python train.py --n_layer=9 --d_model=512 --n_head=4 --norm_place="pre" --positions="rope" --rope_fraction=0.5 --qk_norm=false --init="trunc" --lr_head=0.00559 --grad_clip=0.5 --decay_fraction=0.631 --final_lr_fraction=0.05 --doc_mask=true
MLP neurons of a small language model. Each row is named by its layer, matrix (up: input weights) and neuron, and shows model dimensions 341-511. Each number is 500 + 50 x the weight over its row's rms, rounded and kept within 0 to 999. Numbers have three digits each.
Before each neuron's rows is what it responds to, as a language model described it from the Wikipedia text at the highest values.

Death words and name fragments. Fires on "died"/"death" after a person's name or pronoun in biographies, and on mid-word pieces of foreign names, e.g. Qara-ba-ğ, Andra-de, Cadilla-c.
L4.up1707:464523570530443490509531458531474572508549496513654539473482496530419525510481488465479425453482481509520538440546470507429529452506446517469445456560536467574552458495511548511492597564477485397546448511499555475475419472451464457538457469483531515443464535541552555452479463524434435480423429507537499515550483574511470354519475501448491506552537562542484449420536513478441488470526463508465505523503552484600445413548450456494487600581463581474374526521513425610556478521528485379530528438490526438500552564456

Title or heading words. Role nouns placed right before a person's name (head coach, Queen, manager), and label words opening a table, list or results heading (General election, Candidate, Track list).
L5.up2518:487501524508436549551480523531470570391468458565437507576464553526445576526474535458466535547426382467516452550517422466489442450540547479448480507547434558503539466468520558554562492468569377447524445493409447537579460569476512436569504479501498401474510515496493494507482424510491490496516529477414516520474544503523468556570443511524438545532541404544467488576484479476523560460436495488456475551510506425482520420516442487530390483459526466473528470405452492444530503564457442470505412451480481463517442477545

Compound hyphens and table pipes. Mid-word pieces in compounds and tables, mainly the hyphen in runner-up, follow-up, open-air, plus table pipe separators.
L5.up488:566460492498503543452608488505549569466504534517518456408480527550453413535521469452517546505602462542523476446517570559596596476468498458486444536509500495425575456461549521518526511458537535507540517476576470436493497514582421501588542571477616477487384526509532472551493599498531550515464505475475427459518489485495554458551432526486530646458489507470540480440478628574535537450511546392489463515508478509503594452501563441552505538567452593470463450528432566461505595431535424405461503520473401462537536480529

Institutional subject heads. Last token of a subject noun phrase about to take a verb, mostly bodies and acronyms (the council, FDA, Bundestag, court) plus pronouns like which, they, it.
L5.up1027:485433462492517530454668493458479548544486501507426581550422470488470585540557486578460505525508539482503534528441542510456433424478429473454456446460413479400421590552518478534487488486495537434620456565373485457503502470499581478522572493530458480492443480484509547483514497431454470516488500448510538571533336540511437439492543412536478530426472506449587488605481544402505478408444451520600476402506537514510499491469478453500544527484514476439449562629559492560481503453596501537590425500536460583519465475542

Do/did and function verbs. Common verbs and particles right after a subject or verb, mainly do/does/did, can/could, saw/see, and "on" as in went on, depending on.
L2.up2236:411517595480487478470529509503472548524502557482537463550508421503531520449411536470493533448471485605516482471503610507493512538471562483384422451578487409513459527489492442506591482446474540500460451406539456465406444597422458535477502523538624577459557498506516516423496593433451495644486472484430574537470486458494586499491579512430516471466497522525520503448425573519439492538535425509466556557393439509577545547522473578465472489546521423407481528642446614445451447526478583491453499511506496501445455551444

Additive function words. Connective and additive function words joining or extending items in expository text, such as and, also, both, other, and auxiliary be or been.
L5.up1469:548516484573438367570455501500592575432517463533497320477478486490563482607542470481537464450563514564464413529439459531468522497552461619600504574516571495464596550457521447526440543480445523402542404512517496489451436430518400457480494407546513478556480524569554520533463461481492520428522459501582542534479518588421543498570513447565547497488478551539502463499603520497478522430570445502557444485551481466571462471464449481525500497565570480473553531486454526508409460500441529553447479448361389539516470450506

Headings and table-header words. Mid-phrase words in section headings, table captions and header rows of Wikipedia lists, e.g. General classification, Certifications and sales, No. | Title.
L2.up254:518479484455469635566471491530386421498445499498502511538589511578461526456545558460514489540427426499430492356437540446505530528477502462506491529521529425518577484492511439534484473623500395494498463506536515554563526451498501475523486551484511476565424558592439472533504453488647504453580626561524378564437538547520513471405524516571524425446497501487510412471471555567433461481486531524525499489532490536505553496535478544407505568547531583518441587460506472453440477542438557569514509477556523477461471465596

Date position slots. Day numbers and "of" right after date-leading words like on, On the morning, end, as in "on 11 July", "morning of 4 July"; also weaker numeric tokens in tables and codes.
L4.up262:475478420519512429476437510513424538520472474519530508497467536512524506520495508478459473532572417457565451468460531490516477508490526410400473454538485443520529440449447510540454479559499567481541482455484537507548527421586523516594539480410592461540493483454442552422419533559491528505422463525514551476523639455450490496518505537518405474446590528484474477495526539488527512466583512470548536460484476461520506504484474474526476470526469593508454511553603595578462581586523468481510438466477514496442472566560

Apostrophe in contractions. The apostrophe inside contractions and possessives, such as we'll, she's, I'm, officers', with weaker hits on mid-word pieces of foreign names.
L4.up51:467474448602521529556461552447500514458555473523516434440438530402483496489522515376562550361425427422527510441514474530522533528520436507451472536561458577429549475477540498408543438428546518507437490533535490535434464457592494585441480524539597480556456502539452521559521486459549482506416609584523421478562496491470532462433497499502539498491553447502508470551481564519494501528530437508420560482437521489408596437493490510491513511522486471524592516559493539467469584585475437491462538447475544582544557509459

Compound-initial nouns. Nouns or word starts that open a compound or noun phrase, mostly video, plus credit(-rating), landing (platform), contract (extension), motion (pictures); also table separators.
L5.up274:474412438444562611620415509466591473557486451440510455540547480499496555553516526528482427494515564558483489432569519547542539382510534458439349456469530557433436434494534522500442447440441464561466572496487518489570506395513521502485536532512539535475460474468507418458574450511539611567525545528465506620459432509546445464523647533567589464521440527651532497486498493475430513558560473489475543427562414510524556456556484496450504564569527406524530522473543449538458504429500479484516529574519532609526386463515

Role noun after "as a/is a". The role or category noun in predicate descriptions after "as a", "is a", "an", e.g. member, player, referee, aide, part of.
L4.up2305:528442515447389521521405519550525517534560514500523522466463437433550459530489432454477535483440530492526454518497529512491497505438495516406551492381582462488542475372471592520464483467576459512511463482517514495495527477470558473540483469368547503508516509543445499403477538541535469571523524518368446479409523494462498612545483476429533482469489467490600480519408506519482471520513426511435467556508558497451481595498429445531537523468561521550513452497452513465532422462461540492429522532507518520453634499479

Place/status endpoint nouns. Nouns closing a verb or preposition phrase that name a place or legal state, such as leaves London, in prison, stand trial, released.
L5.up567:430458419559536451499545507496509554479522468557476461497536497498363472487542506528604537458487446574500469441562586531456561423510570493576501497536542441495479600451421573488520518507421553477538460479438528502587515548434532532545519507475486484429559510504496524511482572552487397538563550498445526530584521555565553537547410585530464547534550538481451476565513554546475522426514472448589536475511430517528574453531507495485455549489473494562419556473552456472588559489520556412502513464464490509537560521477

Heading and span closers. Closing tokens of wiki headings (==, ===, line break after = Title =) and closing parentheses ending date spans like (1860–1933) or (1996).
L2.up1875:555498478599528508488464569464470546478500505568473460510491455592513546444477532478472512475514475424490409482500545534450553455465369467524607520518429520449527445547416518541567477480510503380511429520462423580506516385553499489465474485420496531543478444490534443517582483515562493463472432501549503594464520465365523467505439431559477456445388438538466484507548584411466569500547468483618539544545510482535400489625496526519471540492515535562479470466514504570438508449498501458522454417550538504505559468443

Coordinating conjunction tokens. Words that join list items or paired phrases, strongest on "well" in "as well as", plus "and" and "or" between nouns in lists, such as "divorce and marriage".
L4.up1584:504535600462579499461436557479500650511443481555531525426504490566488467536583478528505441441452560464445430472505419487499460522493495448541535486492525556459504481500514503538532447514579507493484494557520479395506465513379524452535420562581543568455606502511457433554504564417546508547521552534466455617442527639455508550437561529406482561432478495495468475451509540543346603473512368546501498480450552484546535508474442388524465502554527440447458501491478493505581560528549513460463468454480525509460429531431

Clause-final verb in embedded clauses. Verbs or particles that close a relative or wh-clause just before its gap or end, e.g. "is located", "wherever I go", "what a scarecrow was".
L5.up395:557408481488614544443450571500524512533466480528502527472558525604440438464465498401446475558515505502568544572415534481474564334434504498414427483547509573509510594486410502548472543517455430592388472429453407477477475445541477471582580560504497450471601416506546577438429503484501413443549518548492560438417444524467564483461462552498495426460521497516513592436432539545533541494504484458563469507493430455519533505537518518555531499567628510368521525534462407520510575482469493501457420437455496529425512567535

Ends of date and time expressions. Tokens that finish a date or time reference, mostly year numbers after a day and month, plus closing parentheses and words like following, next, final.
L5.up2286:464467489503546534469475564510530510473604457448538549626564484468437497578464540554485554421444486494507419527539478524551454473432463457469548421546521491475511496554428438554489627538559438459447554485529500537420562525569577497502496438524458429513391547506546491459414474476540515403493529500513500520395485446517504446534513463519418498498447514595482451516525509552437521495523428562472476456450536550513580505460527436541510438446508430556528431548533473480562417492425458524493474514489547477595538449466

Pair-introducing words. Mostly the word both, as in both within and outside, refer to both, both small ensembles. Weaker hits are between, two, of, opposite, colons and parentheses that set up two contrasted or listed items.
L2.up912:530527541491429540523478373574414489477486511447444510487497502540501534450474459567455569425537539538484540464519469387403480477557537528503506580573462444487455507457501499491466546538514476527510496569543578463482458551383500511441394475417535455545521471472531432465549512495540468456392504439552509488488529425460436426474543469515485458456508571480529535516454454549514548440521550644572542461580406521527420469530482501520494500477538511568508454598502538465518444484453463528463498434558436514539502343556

Table and section caption words. Nouns and participles in Wikipedia section headings and table captions that introduce stats lists, e.g. results, classification, Honours, presented, record.
L4.up942:452432544518517500464443582638457504517468462598521490547394446589552521490496515435534500585449526594481539526529546512525459537502635427546459534490546505523531490461462534568431491384489453434563445556486514521433580561511507426413493554393458481532502451501518410488559458488490546415625532558528526492496523510534569523528459498499496400551523447506558486621450404608501555479491437433466469505490543485431500549472469499533421487433482546487464467476410471477471518507437460555525542431536586439518434391656

Mid-word name fragments. Interior subword pieces of rare, often foreign words, mostly surnames and company or place names in lists and tables, e.g. Stazzo-n-elli, Galli-mar-d, Halli-bur-ton, certi-or-ari.
L5.up1886:440523578356550513383512513580459531468492418514574521469438495570441585519446495561486538519510531486491569424527544538488520478490493571469514497587562542532498562484507540478508476399505564540509519487452534405523566425522502509382517632393498558532526522469519545492409511411463486477443528457488554574466408515523540460547513587465551553540445565550450522448509474458481517469448462467466550466475505433505460511476458496479537642466479527498474466470470509482492547450465487491487509515529478515479489521565

Common concrete nouns as modifiers. Short common nouns right after an article or determiner, often heading a compound or taking a suffix, such as debt brake, stock market, woods.
L2.up84:546585550455482615331537460482510487532510506489418464431515531497464530503539517419566480456472490565580424467501506480577523546588469509457622524609491554487490565596537537518539482535437553551482490471493541476502543518535427561418498575506495462498521526535483449520462662517446453564437464433535512516388489536500462457555511462557504502418499549561459520552562515510529509480498489559473500601515518449501546436503558549540499552445462476562516593556493540480587559462442460498533508535513516495493500571488

Date completion tokens. The year or the comma right after a full date's day and month, e.g. "born 9 January 1965" or "April 7, 1957,"; more weakly, surnames after first names.
L4.up50:508498508565548434425510475589476502489570471494543521508537487524568524565392528533463469486537510499470590551436475547491443473511535586463571452526430437487466467504531473524494401528492516478460553510480400423587469497556508476486483489502477441465539493574512472520442408432533431580539536460526579534447426592493573463432520550520475384467538418527537496501493588423430534498513491571510524520570607460515578444549497521428543526524563600524434469522503434514480495503556491469513468583465494505448440426491

Mid-phrase linking tokens. Linking tokens inside set phrases and compounds, mainly "of" (Player of the Year, west of the city), hyphens (runner-up), and apostrophes (don't).
L4.up2227:485543491483468418500534484447547538486480504489509550429488634533444495453565447475497470512458467465484569577515441494514510507355454530514529528449469429392485530463475432491489488454518446436475465470468468464603495499449539479543560538486485472490451460531554435533593497480453578525507502426530521559530466475515527491450447476374526484505571502387459502485545495469439475484498545527438411439415493497507384491509427504532494550473459600471576536449552570478476479635473462480414509527382482485573479563540

Predicate-linking function words. Prepositions, auxiliaries and light verbs right after a subject or verb that lead into its object or complement, e.g. come to, back into, do him good.
L4.up1337:450484563550508489491479506531523522618504527519414474504447427449518500451537604450457510502391508484536535595556548594552570530627456491448503482496464538481565493486469430530440537503433500567431433516423497508483460457491475568552515558614522547496495464486466592555488516505551466455496563511443513429436539487418432342557516575481577501357524529500471391491504505482598506451554478531511516512537488473528455514503471567483489508629553541448424447516521487545423494475439478514434533497437496530430469532459

Predictable word continuations. Middle pieces of split words and names (Stall-one, Drăgu-șin, Cap-com, plagued) and the preposition to after native, expand, addition.
L2.up909:555504462581453529441486456531472460506440600515490534454493554570455548515472476512436513466502502457529608468527551462540614443456460459436509580538504479459504508493447543473505514509460552473401582446461498487447520465530526509527546532450470584569417508493510492495510509535524527573506382478440471453531407512502581490595517588495531461439416534518476472483483479426484525520486496534485482573485525501480456561512473483526542453563551511483597542331598524560578505564528525534489469552619542484444451481502

Acronym final letters. Capital-letter pieces finishing an all-caps acronym or code, often before a closing parenthesis, pipe or comma, e.g. ICT, ARG, RAF, USNM, NEMA.
L2.up742:516515462608532481522543386431475521477416490461454605480495434517511511483517477554507442426454412491496497567492512530445425558506437433493477398504517493626439508487511493476428472551559521498522544495428508433451524480527478544584560538532424523590487527453490522565521544325470522471504422537560473507419408559489497527521445417521553521483524474511489490475410480532521448399487541437605518439487452474468495513622519469437548506526555491481426475533546575570475453504535575333493517509506467592525465503571

Date starts and headings. The first token of a date after "on" or "born" (Saturday, 28, January), and closing == of Wikipedia section headings.
L5.up2087:520528497575501499477520491479514453513486394491542459502499549587596534468498518511431446554537572528530512529395555498596558541484529482552498426558467562459559536465498415442532550445464566539457445536473538486539484422607570589529528566480547583602467509495568560509473444591474578499586566519599535520481548572544385498500416433487400471522455609551507442531588555471541520422601521513512540512479499504580590416581489348558569501523474444446426480469523490520498491466405519520430477534547535475512476450485

Institutional or group agent nouns. Nouns naming a court, team, officials or other group that acts as a clause subject, usually after "the": court, prosecutors, scientists, colleagues.
L4.up2188:451539496564412533509395578451593463464442441435515429565486533506459426535527438506535559530522500461541471423509367438552562510551516505563571533464539510482528611443457485513488561540501526483558518520537501485437527454453516427533453496499511518445548543419425463480578513513563534390512451605537414531514488508428499492596489475528391516536539507457487434585551538507490455530546461444516441428511413560539529381434491534450536528491500510531541404395518575534416508468528476529524522446469395570487537548505

Section heading closers. Closing == or === markers of Wikipedia section headings, especially athlete biographies (Career statistics, Professional career), plus prepositions in sports-career prose.
L2.up628:526472473461500510597490453513471559480494481503492485471478500563502493512499450439437543460527438513544535502468527517424374484468519538557545496547503508522597467561562404555454494353484442471431493563432493485513502476478548555527510482606391539463423436481525413504522485435573509557457474513449463583521441535554477456468533573525486495514470455554525511527506548469583462489566407491471407510550498450390516501615459443541535502560493564534436501532542597513480503432401418538497448513522593628471474516478

Conferred-item nouns. Nouns for things granted, held or named, usually after "the", such as award, title, name, medal, contract, rights; also some mid-word fragments (ter-r-ified, en-for-cing).
L4.up1145:474489476479505613540510491518551509596517438488566504536503499436548487529411404501504531482379511502489513408519443491543540521485545492515448463534483517514486452398510405456382622524589431594456531540459571539491581427494472496512500585496516531561501487408553572525539545494483563583569509504542487533424504560502516440527590547536472519479534571674519556536515494424483524450580414555431484505633505428489473505492443519462478535496487508483359540498494539523466487483590446513459525459351473619521525434452

Predicate word awaiting complement. Verbs, participle endings and role nouns just before an expected preposition or object in biographical and historical prose, e.g. entrust-ed (to), assigned (to), vice (president).
L2.up233:512476475526508572463454488444546518490466509433511504475399499356513504585454492460544532548518528494487484565443456481474462509533500413439381504507515556536581576528433471482522592518406536500465538521543461492448403581502467513582650452524631458472566554493487613472466476485508450431466437496544602589443496503492599483394542515519437480474549600485451435545469471480469385482549475508529541489587474464462572560535477475477573495385558570493435496547435465548530565427447535463413449483493551579585487532447

Media and sound nouns. Nouns like video, sound, music, audio, and track, often starting a compound as in music video or water jets, plus weaker land/water words and stray name pieces.
L2.up297:449432480478453565554470565528573466572551550576538529487527539598449397593480552461592528429504441531467511502431544444430449462458510395526536487542390406382562473527532496520494491419453413436525529534497508527526571412519475492469473459524498467499483566468416479476607473503456566527457549548519424550479488487444538575461575545573469550536443516553510519440513636528514497525480551462516443508439472376526506537585529558472541549471477495542485448493548539522560445468500488410534552407395470480563394511554

Apostrophes and mid-word pieces. Apostrophes inside words (You're, Won't, People's, O'Brien, Wong's), plus mid-word fragments of foreign names and places such as Ke-s-avankutty and Ki-s-oro.
L2.up1922:558540643471572511535464496524594588545548548428489471459550383416554490436509447440529463497433459575462493486465514550482550534521469428496468466547486513444515593501430539545561502455535518456532561352546492495498509507527481478369517466502546498582544527425543425603513358499504476581548652551505491471494412537578472460459420493509593447478487514462459438432474433548517652529549488563512494578492522532471585508566437504507510514472532542488499492540450489477505518470436541476383432467565466557457566545463

Contraction apostrophes. Mostly the apostrophe inside English contractions after a pronoun or verb (we'll, they'll, hasn't, I've), plus scattered table cells and heading markers.
L5.up129:393539498560453468547463537490518386431533516566476502630520479412430491539445440490528573510496490506549545486490474497436480438500472417521446520495484473491609532526470392474533482402509570531422507447454580460468598394387448450465461489493453450549412539485428435550532512424591419516417546540488463386594500462498474473448561534479504475509544590498545542459576484563576542571529463557456484531572457527406631605513531443431585499508449502534433510591556411434441528489509462548564469474486471444484542511446

Noun objects after modifiers. Head nouns, often mass or plural, for possessed, transferred or recorded things after a modifier or verb, such as money, land, evidence, information.
L4.up1120:535431489517533555395529539471468644433507513463450543501510531459581463527461506491473465436401517488529447482528536557421455519510436486515459416505393500495608573409548449551464483483439511540535574501382460488566607484553484553524516557451453460574479481541527514508474507514492497498533540551444498589481492572464503591484526469559524538471442577573386480562524496516564567465552448583512523568460518529507582421564516499460431616530466464535470500421567487585454595429512506489518482408573513493543486436571

Death verbs in biographies. Mainly "died", "dies", "die", "suicide" or "death" right after a person's name or pronoun in biographies; weaker on scattered mid-name word pieces.
L2.up2451:480485509556526440560468471521480501477520593528517522485466495487534431508469566482578527454519457532541576465490533596509521487543415526550500586584481524452556475526452505483529530416509516488501482484427548604596569501524498485448538444508579596380470495570543550541495630523537448562496420449648555451460524554453609474442387538546450560506480519571546467540501510435463521594503487446480538489545565478470526535567530545482465396497465473495374583454549532565405437479499483512613459556458481479465496514377

Mid-word fragment tokens. Short word-piece tokens inside a split word, often names or rare words in tables and lists, such as Pal-le-c, Tech-n-ische, Á-le-x.
L4.up565:532514420481510554468511481510446568503483549472569566463533477443523488576517457479482542607537574416605521492499572435427439512563570427572377504549545609528388445541445500537584467488558498502484413508530434531556423445469491533495471442449525495550490509501511461442463569518509514485486558461467530529497481514419525527525489459491485610467497528531549540419540490482521489529491428537483525490408502559498563470525447467565542562541505459543537513339518497476503510506457511413536489390476396465442582481481

Mass nouns after modifiers. Nouns, often uncountable materials or substances, right after a qualifying adjective or noun, e.g. facial hair, forest litter, wet powder, social injustice.
L5.up240:433474497500444540384558494449449517519542459565538536428484566441495504423458545437596440508606517439556484517625501527483516602561419514410471539558462474559495450517460526456512558549503555613580396496492484523550463566484509562528486465514475479499470550570513529482451509555434451532447520441488535561514498522486574478565483550576560548489411490514508492543449498551639509467530457479532573512522452437535485486457454405546476597374448467556454511536548502475506487480515437472511497528504457463570484515530

Role nouns after determiners. Fires on a role or title word, or the word leading up to one, after "the", "a", "his" or possessive 's, such as "the CEO", "the band's managers", "associate editor".
L5.up2492:546525371412470549458470519478537628474470550541542532522457557529550521446413508448589455499441505501489490470432480479550470514477483497586471429477477481538468404404503566492487652542464504465513436515500408519475532487471467513566526494470538450487546512467550392535496474419483525492549465546498520501529524462541565483530497519533546520497431522531452458604571562509380445514459514498500520493547476523502461443475427450520532501467467532488513540460489498616462587455573526497503481432552465540440572595506

Compound-joining hyphens. Hyphens and dashes joining two words into compounds or paired names, such as line-up, wide-eyed, Market-Garden, Decade-end; sometimes table pipes.
L2.up1558:508562442562545589487542505492543385478547532530507481437462555663517501494556455409501481523412543399517490516471562456508510491505504535493476659521450445525482476572558510518455511503481456448543475420482438511569496359444610505571513458461463502521551477530507559556425537503487502422519535484507511511418436510468578499546481547456477441459450523491533559495532535571440522487415485582479515515638475467622570455566465438554549494522516516532569582521473458491539516430494423514429423519434490495440449451458